MLP neurons of a small language model. Each row is named by its layer, matrix (gate and up: input weights) and neuron, and shows model dimensions 656-751. Each number is 500 + 50 x the weight over its row's rms, rounded and kept within 0 to 999. Numbers have three digits each. A neuron's up and down rows have the sign that makes its largest values positive.
Before each neuron's rows, "fires on" lists the tokens most often at its 100 highest values on Wikipedia text that the model never trained on. A number after a token or word is its count.

fires on: "—" 14, "30" 12, " –" 11, " -" 7, " (or" 6
L3.gate1714:491506419491514521540456507514543445519487527527486522502513501398495455506491508428518513494477436571604595450392562550472494456525492443429477536476519539524524526541551554505517448453489521476504383438406580508462484459442482563540457566532527459526544483567601464596497482541429438567
L3.up1714:510489508510584568462505467516415512499481533573477474532535460494456508581530512575564571441556506522562508513590554497414521372553492524514443480519429540584413486378594533451494508465560508474459495561456472526478435569510562514424498538547543471478504585572486490505448431559448551530

fires on: "; " 32, "\n\n" 17, "\n" 11, "+" 7, "." 7, ")" 4
L3.gate251:539653495484545616568511506519399453520499494537457528472415546537506474516560543579455493596497477510464554552500568524525599504575542437405516503409522494586477443424439530513559589501464499457583537529386439570467413492522534508483556459439547422488509514543520469491527494535479589514
L3.up251:495401484505453467470527562457490543498451453497511474449417436538559502536541477522474549472527458474540491508405449496555470483500435596524496427567473591559569482469543342606503402421566365509491488397538446532512527513525512486495536432471536459523462525479464548505509475465489536491

fires on: " | " 34, " |" 12, "/" 11, ":" 5, ", " 4
L3.gate129:510554522475510523478560424496524480492514493529493477496460454547529485577405504600567560535588496491535526534459495490459419476412481518524554450448498602486597482447532527496552571532543521513526559560529514512423488459442491512507500521553630566499554460503534451486528596586600599461
L3.up129:518588478442565499499433540506577386428440456505505517567569526525469571612438455478528605441519530450507593581569515338529571523356525477506389530498449525504563452490483464409560496478494487523522547522465469515402527444560473525502504506506540494518452526576374484427502454497407529467

fires on: "." 88, "—" 4
L3.gate618:429514461551421507438513464549499566465482390475540523360531523575513490516546444512518440468506591525467469514456469525524499538455493428394499451535526458479529526427444540451420498534495495574451540574523412515553460452486486388513517524477496566526501462473541611549541481457492484509
L3.up618:551525435540497459448471419538483565605492457445433460469486466478544476409521465419499439578529457420493456507475549504503527427395442502553545472429579537475563526451420527496494524533431456571467539510565597556428463468475450476477518540533482470524543508532577601477532484608436575521

fires on: "." 66, "\n" 8, "\n\n" 6, ")." 5, "s." 4, "\"" 4
L3.gate861:536524578508460516515430502497550464390445570555468520513458541571492456550521550485548461572456537529531465622568447546503557421559460536533474464474498410532398533492507550502525447492474629461499373478500458533470496517585495490510466552510564522522508399586536415434515482564523507487
L3.up861:516500491494470480545442467489557465478527486563468389496543510447479431442478557533422545596437479418635466482489452534431405576515487525437535455573423523487463482544535528518474418399448589475517550510529548442454426441484427465513489579523447576501494485488503481509513505427392433554

fires on: "2" 48, "1" 32, ", " 8
L6.gate321:476524406477546449575498399585455570537484480589503496575419517631514536481556484464514464481560583475475531495440501513484518462494427490483452583547514534467581412518546508501500429582506452484445425547513504484481579459563499551599450507464605428484399533525530473492428579486398523497
L6.up321:526366603451503520534490408532510391411466537471516604447412497486503538470486541477473491570469484473514530577486492498514527517467507566431476486498412504460424454489545527468440581529500546488387557537519506451599425458530489564494494548472496489551551530493503494454496481567455448482

fires on: "1" 27, " of " 22, " from " 9, "frac{" 5, " political" 4, "2" 4
L3.gate900:441501559563461508515514468439487436487459466528474481438539541469434552501494463540503504577493501512488526547497495457474529506465442431407438472452534389588532439573542600441511503497499485511573507554555470469412534530453479498549453504593531541422579553469603562425476471467502488573
L3.up900:440566495563594508512416492452474499571512481502518553524518475456448565485473513595533568504537543521464546455494517474520504493527452474513471447429566561562509541565451557501464589566470447553541631513526530434409537590479479560514445453594463477493586465611538586472447559522611443518

fires on: "–" 29, " | " 20, " |  | " 14, ":" 7, "." 5, "en" 5
L3.gate1587:507586520520437489501496553441526410514499535564447478503560466601526550482466572422538450409449497527519414487506519538456444567498479495480517480495549425504435544524570517529484479507476514552433508507459478550504484476452566466615433496474564462467553548505513469428464462582537578474
L3.up1587:561471501541508457472498418576496470471496483471498437522429486513490400540545584408381530582509491491522504543477592481442447530522496580415527490527538490557480433438418468575555441490435580567554499460533450488443537533468533507470594512458444485543555513524465560557485424413568471397

fires on: ":" 21, " –" 16, " (" 13, " -" 7, " —" 5
L3.gate1523:472531499525452516430419464527528550505563503513494508574478482515446502535485529484507546490484469507580512498477526513458500460501393509547425567556379497534493404504516590500576447518503588524497553466500504499486511526354521493520445551585507526515452552561536591547394475543484528552
L3.up1523:535468526418514538465492546449498473498442575558555551532500480474521507450550468418533477490551533458510502518430491560390510555511457526518487482545497672544550582429526544569464518409469451542488447511498536539539539568585465444415440496418516443575589531460557549584473435525436476544

fires on: "2" 43, "3" 14, " |" 12, "4" 11, "5" 9
L3.gate850:520477537573446516528450594432479505504510509552444627505475592507455478506534485449462463580426580505524509543558425502538552495518570459557529568450465502643427495499534473488487438416434508464557492546448475567449523542560522538515489560443461548518533465542626426440468475527543563566
L3.up850:433458577436627432414484530526598408522562485410523569515544554599494499510575570479499480450506521477564506513448520543525476552469524505466614463431534489515424486475561502554610532632528529467399422555532500497516434500493466529466412490587482547560566455387518489465515451460509497480

fires on: " | " 21, "." 20, " –" 8, " −" 5
L3.gate1575:549470527610562442498463495547497391513563515552520593515488507474522483538432474531531509377600522512652578572451507424530515553493379509463467497530382495433478491418548502466572465449488552424459509512438482458489470505547443529480440527555512452528525426558485403520507544474441489469
L3.up1575:595423451512564553475536468448480534511542474409511624427432522554487554496472408557411502529449502488563469582507491477421455546481556561501453461493570440459442550534515492395540515493459397436502465363586463404552530463460462565512432562472580493498542415509579434368517486559502494535

fires on: ")" 25, "–" 21, ":" 11
L3.gate214:471584591505399461530437520489393495462537498502414516472532476613427493460496480554498456438436500477422439523481504549521520467415516457483473438565525449564528519456528564568476450513419442493496539561554460628600569573559438465458496546492499397436515533443557577513516473482390530568
L3.up214:417456626471504524460415547555444467499490550538438484547577575558536480515504520532403494480424487430452437581506548587613522500539572519493329481449543464537477570481538545465506491493527367453437526553588455548498621497635544517442475508522509432476527550534479505475476468508434507510

fires on: "2" 20, "," 14, "1" 13, "." 10
L6.gate742:518429579453564503488521514369534496617539432468497514552461496548461462514515467548597556410499540556515462429478478417516379612446457413508529484513412459478418541502502538446619573486531433465389555511519565514474459547471458581526505559511483504496449452478495508532535501585524527648
L6.up742:523446487455500530486511524573515495610495550466549481432418469475424498376552404572452534430462522604486598616471526484618536491539581525642460521498561513568552539451497570457517482496458430488458510405500440440458536478511470521600433511492584429545473509546478446519495586610523471575

fires on: "1" 29, "s" 11, "ort" 8, " into" 8
L3.gate860:513504520625490508571528433424507459452539493478533518460516540440476422478482441472516497516514579524467421505433440463460488435524436512540462441462472465537562480545577538491513527420467558534508530452518507503481479455468491424526451542527473488436483465480464557427486390495544417500
L3.up860:556541518512482393529436509418489628457502464526530482574539449567487516574526483501584488471563488539492536433504420475434511534554466543536569506488517533485549655425517486521551512621475525475504468436520480453620465440474467452584390496504547514482577376509450475491417529481545427443

fires on: "–" 27, "1" 8, "itor" 7, "leyball" 6, ", in" 4, " ===" 4
L3.gate1441:522494516526490419551472454538437476424464608485528450473495498461564514498509410566428450479532517428414452442523476558504457441457452481474604478458560469516535489517497443531478618564516379486449608522528438434566383510546573509563466509561477443450453531542514547510458538473543504520
L3.up1441:548545592592530429517496406483499551372446515488538426531559534448535546445558494520440560435527484532389490489450467522553526496456624445410504484585521568605492596559507459511454515489566444426467517551510465457533589510488415455387498557572564570509527493536465488554518482452549554515

fires on: "\n" 89, "\n\n" 6
L6.gate73:440460460502471497505504508538555585540494523561522556528570554566458480522523493530510552513434571546472483621428437435438467472389402482477445477567407525620392489562535527508471460505561474514575515547500424515542472464494534479568468504497489540467459362463421447377492519517518474490
L6.up73:475550472513457479465593497585502542497501610496523437509507589474450503552518526585448565394391523494589462489561502481510498529447486469560404558510451470567454467522599445474451513503516604451484492540553566581522390497507523519446445583491509502500433461531471504474534620447447490513

fires on: ")" 14, ")," 11, "—" 9, "\"" 9, "," 8, ")." 5
L3.gate1807:527504530668517558420512493494501509446488464547469509412533508494517532514486444540515558519458419551520517497513559516447436464522416479565536422450445476600449490509522538472630498526497599381469491515515513486491526477470486496428482520469541505453492428447423501495542551491558501529
L3.up1807:517521572540502426474457467556481545443443487434460506583513530447514510480433562559413537531539573560577533417602469530488546532527570575477436472443595507519491518445463590513473546479562529512462531411526529515562488423445478552584425449665539451496471463512477450600542544536577507522

fires on: " | " 43, "; " 5, "15" 4
L3.gate1635:489436428464525478526606523539401452510498512461484516552360516469463521491430569495509505578506547468467452516584509530547477548500524502569496564491501519430557448423525515441549534493496517571520418535473433575408441514546569559560475492474489489487651468508518502441511427472543427538
L3.up1635:468493511453554416499512475524498501579455488517563432503478520455465464505532469604423487578509437388517542503546574579496569505519568455451431533534546614570491552445547518445581516557485516441501463541484554481559527441481492484596415499453559450482512576553479572475511507509491580534

fires on: "." 19, "0" 13, "–" 13, "6" 11, "7" 5, "2" 4
L3.gate1181:551493557510442436542480515488490453521541424528410491476568511524417525488561489537568508440406526488538482476517517459465468518403424491591478486523525405427454518435511527498470480598460510454503465509467545470434463553570565573522474550432529440459539452475590521421435514519549485452
L3.up1181:501599500427450458485459482507475498443492479478488445538557543562445518492532487505492491557462543467526454505542575475482557456462512488561447495493501445551411487506446457520446503511511481554433460547503497491481548533520520505575535480487490452483571635479413476408475493380472517476

fires on: "2" 25, "13" 10, "0" 9, "14" 6, " | " 6
L3.gate1064:523512466527468432524421436427506520498531543550503399440462420489529472410631514511445528525532628450507449514482589536534537524498517529396536466459518486489491484428448504539436493547510512456496522476487541549468489543441499553523413522608493559513427503517554555432552464554496541530
L3.up1064:475507530496536497393541449415458443440537595472500476483425404485485440537567474575504514437521514549540467477483500469520518433487530539520509505419528519501505587586415494492464542460480611528475535512545576610521476484381481507479480552526451469496505462447473422521503519535575517448

fires on: "–" 51, "4" 16, "; " 11, " | " 10, "10" 4
L3.gate437:571599488564492472543522471519555475460458511407484517539535530562574445444538564529535563450546568561559448486491528506433422478580475510586561523554517494543366574476516447561498517476502467441473444558596492533548516477578521589527545530552492544475547479451550460561520560501488527500
L3.up437:437420570484497509490481539556437505422435517414503500608570559467526411361447458523465593531593517525432461461430558436462617545537426605545457527483491582568490468458444490444496520544483431522541514549527472462490446542474543456587429554489422443523425490551502519457444475581515495471

fires on: "3" 14, "1" 11, "4" 10, "12" 9, "6" 8
L3.gate422:524527512614483474511570466487500413565512542498438527510531445570448530536444484503537568507506529522570579437620429510506450505522567485356535515446508582563482485559544507527535551459475465475452492533500551529517442550462516451468367553561493461436416471473464511562528534565523481547
L3.up422:406454472448488483546548424462379452414451604520441553470542531603534497640425413450499483467537497553585558467492525461486464456494509515491588578545457476445440477491627513578442476494489525580599545556492554516540477499533501548497474525447447463521507537424479495500432502489539497468

fires on: "," 21, " ===" 17, "\" (" 15, " ==" 13, ":" 7, "andidate | Votes |" 5
L3.gate1888:515423474610508483487496524493551453490507503453423612528411635540543463479486348534495500524467479496475590503500521495419535436462478487474433459532463442505419424541508514458614445524489462465483498491464495486537503490525529474508592449554428535443519488495480577454600442535432435570
L3.up1888:462492502506461489462490380574466528596440491439488528416436551509561485391544497445488441562388529482416550451361531474611466520419587463414572511519552495435451582495483538458514558560485550471487464550437464535574561488434471591507583429545455577422451548443533588479518399553455628575

fires on: "\"" 35, "er" 22, "\n" 17, "le" 5
L6.gate1009:536489480513510459533555425530475489447448408521477536608507520479405363405564506440534592536380507448470531502487492462548431560547407469474556533556482513558606512531512443467505470457449659524554552566458535590465461504546517454503552422580428474570502379560475538534487451578429597522
L6.up1009:506464512588475433511483475547451515490434515493508548489569461481550481486558551545452553531572424513499426517410503503461577498520529534413541416569492509498479586567498605515476452434489519533575567492426498532532575570453475470489419558433439504462473472515573479551520500543528518486

fires on: "; " 27, " has" 10, " | " 7, "'s" 7, " work" 6
L3.gate731:569514592477631474535501546592556531491400430489382464527512465466466479497486486507434538402414472508539551496575448464433495527571504470462473539519422537508542577401596477564492486538498397462562435570505512547521430579504543578517521502510520493464446610468471558493597558566502473454
L3.up731:517519478523459536535484525510469500463508591452539439508440473575529511511440455445421560427652562479439621557488494484493602532487508535563444524549495400522486450534527480449559472517409473504559529506561476468468517488559486523480493556468539569493480499510466501514587424523526519501

fires on: " | " 27, " was" 10, " were" 9, "; " 5
L6.gate288:485505571572442533553552437514455510457452556496435519530440569575509472567501576563505537425514555517551480495629454510490481519567565494556553525518488512552540495479461413530472488481524520525542518531510473512462501441535585589483515477469520474525557448501461493528472489581545545495
L6.up288:403540404576436582530512536477522502493467496515481562552469481578531501480453518531501507533563416531453450469497527496547410404515477599501548516526621489541574456492506437484447558528426489569624530504443590552535491540487499476489567516516455478520448497447509471532473466562502635497

fires on: "\n" 30, "; " 11, ");" 5, ";" 5, "); " 4
L3.gate228:511459521486417476493611486548532487517489568462498502362484436497515407472498526460479510457419541548515484505386482454555539481523456492450537514477458543480592476518466564581462471481528502510469473528451486658504494479551511482496420439482573585434497454376447499492587458442503508559
L3.up228:612513516447528573442535551487581407541469575428512348537543375452526438447537591493512511512426442494535454531412528501553458487506496529516461547500538489489577569550395531567436488530544480539512549428480513527477553519507455594447444461467516463498541507510498447477571513527617484487

fires on: " | " 15, "1" 12, " (" 10, ") | " 7, "; " 6, " |  |  | " 5
L3.gate1935:600503436466464561545466475456465463485574550457556571504497543468499516506587593493525526488445572516536583479557510700553536522489498531468522511453498589605612453489514479438499461470565481513499544489566495529489529509448551497576487508583430413586606499531509473533452462536527464504
L3.up1935:524542406428525501522462486506504498619569426472556558576444571540560584512561465408436463485523476487503586609543537413538536429603497467457522465521536529526579526499460385495424541456495456517491582590484541430502495501426551442499373473540543468508484518530478502493550408605418573438

fires on: "2" 26, " family" 11, " | " 9, "1" 7, "'" 5, "4" 4
L3.gate1862:577462491602518563473565506431574375373554518600590492501471504482585542515434464636497568502517526555553584478456453534462402421551423516530504526551484556468450515557518502495416392480450515534522429502441511492532527513552450560460546569473578490402464457517428597539463512510639466460
L3.up1862:498550495525499470426426561518515519584450537422483507459396398472532571474524515489583498530532503534446471469549466441518586562514463435480520427575476629487408410480473488504555484410496502450517497494461496573490459484519544507522548544470507436566495427347512390562489563557487481504

fires on: "\n" 16, " |" 15, "." 10, " | " 9, " |  |" 8, "4" 5
L6.gate1599:476461535559476489520478477506480523465472406488415422443519461564559547575547479596404457514436508512426465538589574506541541530548538506518543503448516473607502430407506524527437446496595497491488510435521513595467513454589475561509555551536523572502551486401462506517552488490597392588
L6.up1599:520418452483437511541513422534524483477551490492537437422498569521500426441533450509513540558465493467471512496536551527516492541552524504488455512490428522414419482438502655430523440569605468459435553490451507485398509452559494512508479417467539565437573462470469589443556466474521597509

fires on: " |" 49, ";" 21, ");" 5, "; M" 4, "\n" 4
L3.gate1122:442569559395522405615502516462515399517536503516586475539394582515538528426553496445437526525397464484455511555482428526513516440471554399470492537466506492543526528572507515522431457439463594526513440397557453490466453451511457464467643505517503513465513532536534538505602428522558529561
L3.up1122:608472543537448441525541538524566550603434424539394536577492520550474408448436473523531494507512509550498518510506460431471416536443521498575558571521471466511407528598467475570421568511442484517541610486577456551537508550477605443555554606429428446512515486533469532547478479464495457474

fires on: " | " 28, "," 11, "5" 10, "; " 9, "1" 9, " | ." 8
L3.gate1402:517542626488405537417507435436453439432592483485524365558526482561568497438445507527498524525459520546431455517505462497466525530542455496576576517427525456452582559483503535563446533521470520570467452581478418509441479535541540507526510483526494494480550510424465520479532576593533531469
L3.up1402:452400473523562538558545410563572537553462470485508530544501463451585521457514531492454527491522521470447557506523524524508443510545507443416452616490525554460444451471482527515514519485589401491381463549538403542465643514498443431487471451474528459489450595516543442533499510535496544479

fires on: " | " 15, "2" 14, "; " 11, "3" 10, "1" 6
L6.gate1196:483527493590500520562438566496457501509481595408457404514451399578404506441460456507512611552497526426445404426521522545526475495482509519580409484485550459501522496568551576506479610489404562531581529468539409535451542553509593497586501472521523453529478504479458459471463474543590562542
L6.up1196:545514471481549551491517591542429482570503571488368449489405431414418485524548491447514479480506443528482455517557597532457478551475578503590492537526555499450496457467464460526524543394443657484599498511548538578506454527501524473518571508410484448451502550558472415520502484490491465452

fires on: " | " 92
L3.gate548:556606547502481467532458563380497439504522579482463506542510514603467474523451419459563495500380461507396423518584393559534474518455514507526492504474548409459470515527536571570453533499428571488545486498508488478591518487598510384468556565434476547472399466471512510471537500597604620591
L3.up548:475539519476531497446479444517422538418523525507490423476472518448471521527533524476463519558576498505452479513591540589477549498462477541515494537592503472528596508481474440477525545555493482507501559542474470588507490512473470512504450481503484593505483506479543565441486407441478439527

fires on: "000" 23, "500" 9, "2" 8, "4" 7, "25" 6
L3.gate1684:530410514642501585455589433460486479415594509506554465407420478510539513470543515520548502474506521481423541436478534507413458547474462535558512537517443529566429483503483495529550545493578546532491545463446481493543523609517516456400551422514537540468517438460497468540485521540558454563
L3.up1684:540446548472584519524503566458381485444511483524490434397483386546475495492491473498504622548559532508585456459448521463486555534483461464508532512507556458441491505557542491571521567401531469499560535437444517490574409479514483600480490515534521461507518484517514508495465539490653477474

fires on: ", " 40, "20" 10, " " 10, "23" 7, " | " 5, "27" 5
L3.gate1828:479538569445495482558503454523534461465508436501393530471574453498433368544459459537531582486461515539517514457489428411456480510505480488576531448482423549520545449519642446509482469461519582397521497483513485577492510545489501572491471455483471603373484562463559501431523530500474581499
L3.up1828:593510517511539466493379426496583452510462467541521508546534540449375588439490546489534524511471504563487520368506512370499450540476550528564475414521467424533545489553501555515503423482491621499463480530510498486449471514491440476462443438534541481465522551479506490441528521457492457467

fires on: "\n\n" 60, "," 13
L3.gate1209:509530502421546480587530481520538448512510479419452475486466551508532435448526484510498504524316432434506528557549524453516431543581579441472449546477527477512485459434511540465485512487449545407521421488455466574518447467511466454429555459495498591498474441469526437509523569516428511571
L3.up1209:431504554510477593538604550520628450563495458479479587507571521517489579526423541496520473547513451522460479545557515418513560535501523570401490532539519526500511405485536443461499524477441489472513547552521433423494548511562464436473545516529482406476550510485530550498452511462440479520

fires on: " was" 26, "8" 9, "–" 8, " were" 7, " included" 6, "1" 4
L3.gate650:534619479457559407526504460519537391516539527482470496538540461576440482429514527479465492512468473546523434453501495479469497463514524389460414489466535497579537460492495525568465544568509428482466442564579550542458500517418552491452489466505456517424522532520521584514489467427476494486
L3.up650:463538524472495445504538463478458567454496474573548430542465475521505526504489468484581467455452483528461452524399469568474638581465517468496452484524473475578594472480398478461463525432642394542385541465483482522603529562416503406473401522427482529424512560589485449474486320478379486450

fires on: "\n\n" 72, " / " 24, "\n" 4
L3.gate480:528558561477558515475570572541527388563482488525414523481454495498467455490548557493502538481481440488477557606525531457587553438553490445527442553439501512493551498458533495455445408470510606482546403491473532559437509557562480482476528413376554466526473493556467458483586508547532542578
L3.up480:560627527554511545478506575486521517469475515470468489502591461571521544451482513536564560500392530472523510521443469519546458553533536551425442500502582475615486488500565463566486538522551467459481665441525367534561441456505448504538589591565511641492562461490505541586466468467453502582

fires on: "1" 31, "2" 25, "3" 8, "0" 6, "7" 6, " | +" 5
L3.gate962:530465517479497538517450465460523474517476521565536605514450475529525474480507481487556505538480502497507491546499499509440500458521442484476475452408512517473465462555555456488497485691506540518488511444535407592514533462539478506497550583522460476497480580618585451484507572565468462453
L3.up962:498471532513500502467484445473451383442468527458514504472426423472438444600612591557543525541491446550460483546453476542427456501517465448428546463447511512525449578523503559499448467477451544530457530343606494481516554451505427515446479534464512465470414631434573479534488487588507617474

fires on: "1" 70, "2" 23
L6.gate1311:552579513533569474578467541460455508543583401452430560477500426540513489582523368478414418581478547550485557523575466525478470485536500430552500586444559399506481481526644582461517519513500452466519462478474482645475522533475484457592547567395454451471526462452489547486451390468500601512
L6.up1311:514509476520597468566491516497380537496574477511458492514597602542512538512463417523488469609568524567468557450456500479424501527475484473564598593558497413529387532537573562511464519573502326536560464555512490461531447494486497454496485431490391510480492471500421530506406496524558512481

fires on: "-" 37, " – " 15, " –" 9, "====" 7, " -" 4, " March " 4
L3.gate1278:457548564505497499566540494520418404565545429576534472458505525500453503504468529357547602536506549532530558530411449458504437473566444479424561572545460484478419538469484545403548469495567575535466473558454467537412466560463567479442558514477522530452529552521536530388447500565394484549
L3.up1278:488442553466541599500488537430397473568527435572514512598482483504434643521505613447489451473562498584483571431464566512506587536479433524512465481495485484582494486446445485546568491426481460528459557642425464453499476588530479453489477513533494535548516609542521527545377541467457485477

fires on: "–" 13, "_" 12, "." 11, "2" 9, "1" 5, "^" 5
L3.gate1293:501520412483473456543559470500516428474452545536517481431499534479515475463482464570506507438500653554514585466595419536591416486466440496381487540451505488538512473541583480514523565444472408478527389500521443532510469471440450505500618473451527552395446415404518615499492451467486447481
L3.up1293:446520387494426417561561504483466461397525455468616530558425495419540453491524501497541568469524586555503555460488457473407521496524530440521561487488498610487464483554549493478478506530489456528424529463483554532431494522555543516544491489468592464408493505518435502604494567436504467553

fires on: ", " 37, "1" 11, "–" 8
L3.gate1875:585532551562412495543506534538425517456539512576471520471506536547353465540547604433507495438519446557488548557507524423507483550438390507511565531518492438578514554476478515475490413488544477504526418555593528536521474522476508470568493548449479439442534540488494513474475484466448376562
L3.up1875:485507503483433460457480599560515463524522520556524564545575535508509506568510509549539595485547501575511532588567592450481510528540487541558514467526505446509446469477550516515437530421556505589518508523535515512516547565501560473537399544557448493528574592584491438524452588411418484481

fires on: "." 18, "–" 15, " (" 13, "e." 4, "t." 4
L3.gate10:446571598521359465447437536484487436535512418542512520501428495520452543582525601440568579541484528468549464646478519463520525529481471604566478405452462434523491498533520509521497485473494623439469531470560474549361495621516482472549526552441495487469603494553539506460459487509405474515
L3.up10:549428606403498480465486431573450465496517590518565516584521472534471463525498511509486469441462418420537408474510498545531592525538486511549481441446467533490476545539455505492442540375472617472471492510472495495478494557490562481553515441534482372498521525503434410515513530505484510506

fires on: "\n" 47, " of G" 6, ";" 4, "0" 4, " |  |" 4
L3.gate310:436524583439468491415559459551514558514561519395462543484654453552542456376519423526521465509522478462506431605375515527438516455467455584472623499505596469434507501481559532556451491538438510583593509508526455466450472505548555516566510527483485539537528576496490596494542544515509475470
L3.up310:492534414484543575495462442497507451513532408498559412480596481472540520408468513491547492630558482516550411559530569529467419469621467576479404449555514479498585485389476561471581443517530576566561474528432548437458472573501444538449438540510473476504584521523569489405524590465562520555

fires on: ":" 73, ": " 7, "," 6
L3.gate1388:511575551432530477458481481582494514570504401533475492498534443486568492493549502489523486522411517431486446533487511512422576486574465511519502517568538485402527455429516469605451527510471487490483485529455496557535489467546498497575548477492561522441471494445571577444530424487520516517
L3.up1388:483544572515503503464497512482565410552543461465506498512508510572560419496505420492539412610465505451502473558426579607537518546515555612452335515467507554480596501508506510434502477489428561538520462522510529539499510537584557420449467512452492479410551482530578509489475438503504480525

fires on: "ed" 20, "y" 10, "\"" 9, "^{" 8, "as" 6, "le" 4
L6.gate671:521537507567497543486579484451566490493473508530482560496503523459469374441456514518528475476514486431478477582475472567550429516473420578411508486511451489588483472530444465439557568470468567476496423496494411466409472452562526584498549471487498543519547455464519521546464460506490562587
L6.up671:494450508474483392516495551591546491478572518519396486505584477419469437434543521514454598509576497415450513462495548557440492510505591483555528525532564533404469481495576481539585436419404469553438525521423545473493467558451577507435416569444435449481521417439448336542527561538483528603

fires on: "." 61
L3.gate1691:499525487436524479472589496517477432507511440429525509500455517508527464417470414489642477459521436459547516471457446504523525463498517369535540525505523539602454563464467442546564607475524461483452503496487509599478430451483535423467540400421500534438428435383508539435531508525485661595
L3.up1691:451476440417500427430441487481504483564416464469501381483523510491455475412583513417521412446535542483499488388414499434502507453496485453661423467429502480539483522481383563467512495418540526541490422502450556499436517582507442456546472373558526532533533405543467589449513478554508579457

fires on: "." 39, ":" 11, "/" 5, "unn" 5, "emale" 5
L3.gate1820:513530504454536551561501489426516442522524439483492397539442511524491474492578436539550474535510586429448559454483423516562553491572526425492524460509545503486484483487530515489490466537493556493495430510515493563500510464612488455590548486481519508420485463423591553418563402509587561479
L3.up1820:432516440428556539471510545473527509499460511459576419513492527443492505526579442520498566537505534498514464410513539498371530389495486516462428493403418501496479444506520486435562563544553547489472479594487501503508519527549494489517599443539478531434485473491554573506541486549568535518

fires on: ", c" 12, " (" 10, " as" 10, " a c" 7, " |  |" 7, " the c" 6
L3.gate208:543639546490478474588450472448505495546546484511451485487469583470562582481394430502582472506495367425572518604457527519499569513463497433468418473512473395474509508496522449459468424455365525496626418506405466481478468521562503449580606545467501545483490491468547472443557524512531535515
L3.up208:496554490444561451563544498534476438459429464528478515515475598458511439598627541440472505448413533444451599516448540482519436556526576508333395604551482511518543495562596479445543438553469494524391504506500487533491613386452350572494570542477531540490450458475639505541539463525506552446

fires on: "–" 24, "\n" 11, ";" 10, " |  |" 8, " –" 6
L3.gate1195:498563565458502510479476461504435483447502398484442495440472437497417507480478517599539540557488595540460394559599541480550594511436406529487550465500554480501478450428508486485462534499526498482550491510486479575499485566569487491515456512497587457478614540447558499452453468490510512494
L3.up1195:470568590453525547475417497500477471456475446495492447495496554475510488425555589484499489477475429532415496462476576494420545494443458559505440453586519474516496483473542503497512435485489459534455462537497488469521469500459493492435400472523524478558499542502578577408483554498530522479

fires on: "1" 34, "2" 20
L3.gate1600:488516598569454512504443492444500439398540543555606428512533476456570495514531509532582580529486500543539511496501508500480524500538376511453485485434426486522538406479527437502520487491585471469507599546524475406478504462537527479500445444517472478512545468493456549424451486547484428516
L3.up1600:520522453565594550486541487480546463503483498451407423584545469444464446455503488535494605570492518548608569465526606462517375537512506572515431486475493570560524422569416488481419482508511468528446469619586480514488670589543521440512562566501486423462509519531499520492536484466471531466

fires on: "," 33, " | " 25, ") | " 19
L3.gate1348:456421547501495465485493558573516481441521464491533529435425484480502465519613465530546525523457524484465584559554510532418568460476497504479497484559533502497540460499457578491524476552502529375456550500415498564575477517510513499569486466579493548432449448472568514482429552525452513491
L3.up1348:540497516476473569503589494459545471521484376559538537527524567520496449515523581529476507523469471406464408529481495508496458495511553540469495439485474540450511513469594490469492565457485430516495530572536513558551506472386461574556606603513471477528383503555617494439508462529393528514

fires on: " | " 61, "; " 20, ": " 16
L3.gate1767:578576481583540450580467573481503458476522514502524504516487449553544505404535547542554541540489445511500468528518492543530484404439455491422402491560483546465515514487477495498523461416492497408500492478544576508567529502521453462531498680503558480488482478461566469575464434546570499503
L3.up1767:411533531505459450467506499529559454506589502482515450548456494451608492498491460481418403542461510518501512510538530521486579543442509497433421567461433534511481447496459494453477522502543499539486485512514452436521468546438544543544542501468485524567546477492412516456492528576493465478

fires on: "1" 28, " /" 11, " as" 8, "st" 7, "; " 5, " his" 4
L3.gate930:501555470642528496534547474371442533452474524497542500387514520560508514557496467497436587522518564527604522521562471535548517409503491464500435527421592525581482522487386500474512528565586449494533491433521487548440476369470487556531563509525463526464556575518555554500431538511522502472
L3.up930:475575486552511582543491483497538590479486571490541565499561496502570604560508486549484614484573541483507512541517473520522509415513479524496480488502585610506463526424410528510483485469503506436607529434489541531538545429411515537514414498500528537479516517485536485457488557555488511518

fires on: "." 22, "\n" 20, " |" 17, " |  |" 7, "% |" 4
L6.gate587:619514439567419483441509472552462509501454419448411432552509496559544464377567535526455523486511478374509464447440557522511445421548529505521534523525580489493489507431505576564463449465583537477506519512483417580613521480547492481499513463560488563457519388351445493438557432456510556494
L6.up587:513481498508496496531494437485510499539581552521577429543427433525549463501432486461505487527498450525450459566501475508476498441513532583630585518543480513496544527495436575417503462460532596521573522363491506450485450489500498559378507561505580559543539480486509441503493525475506548496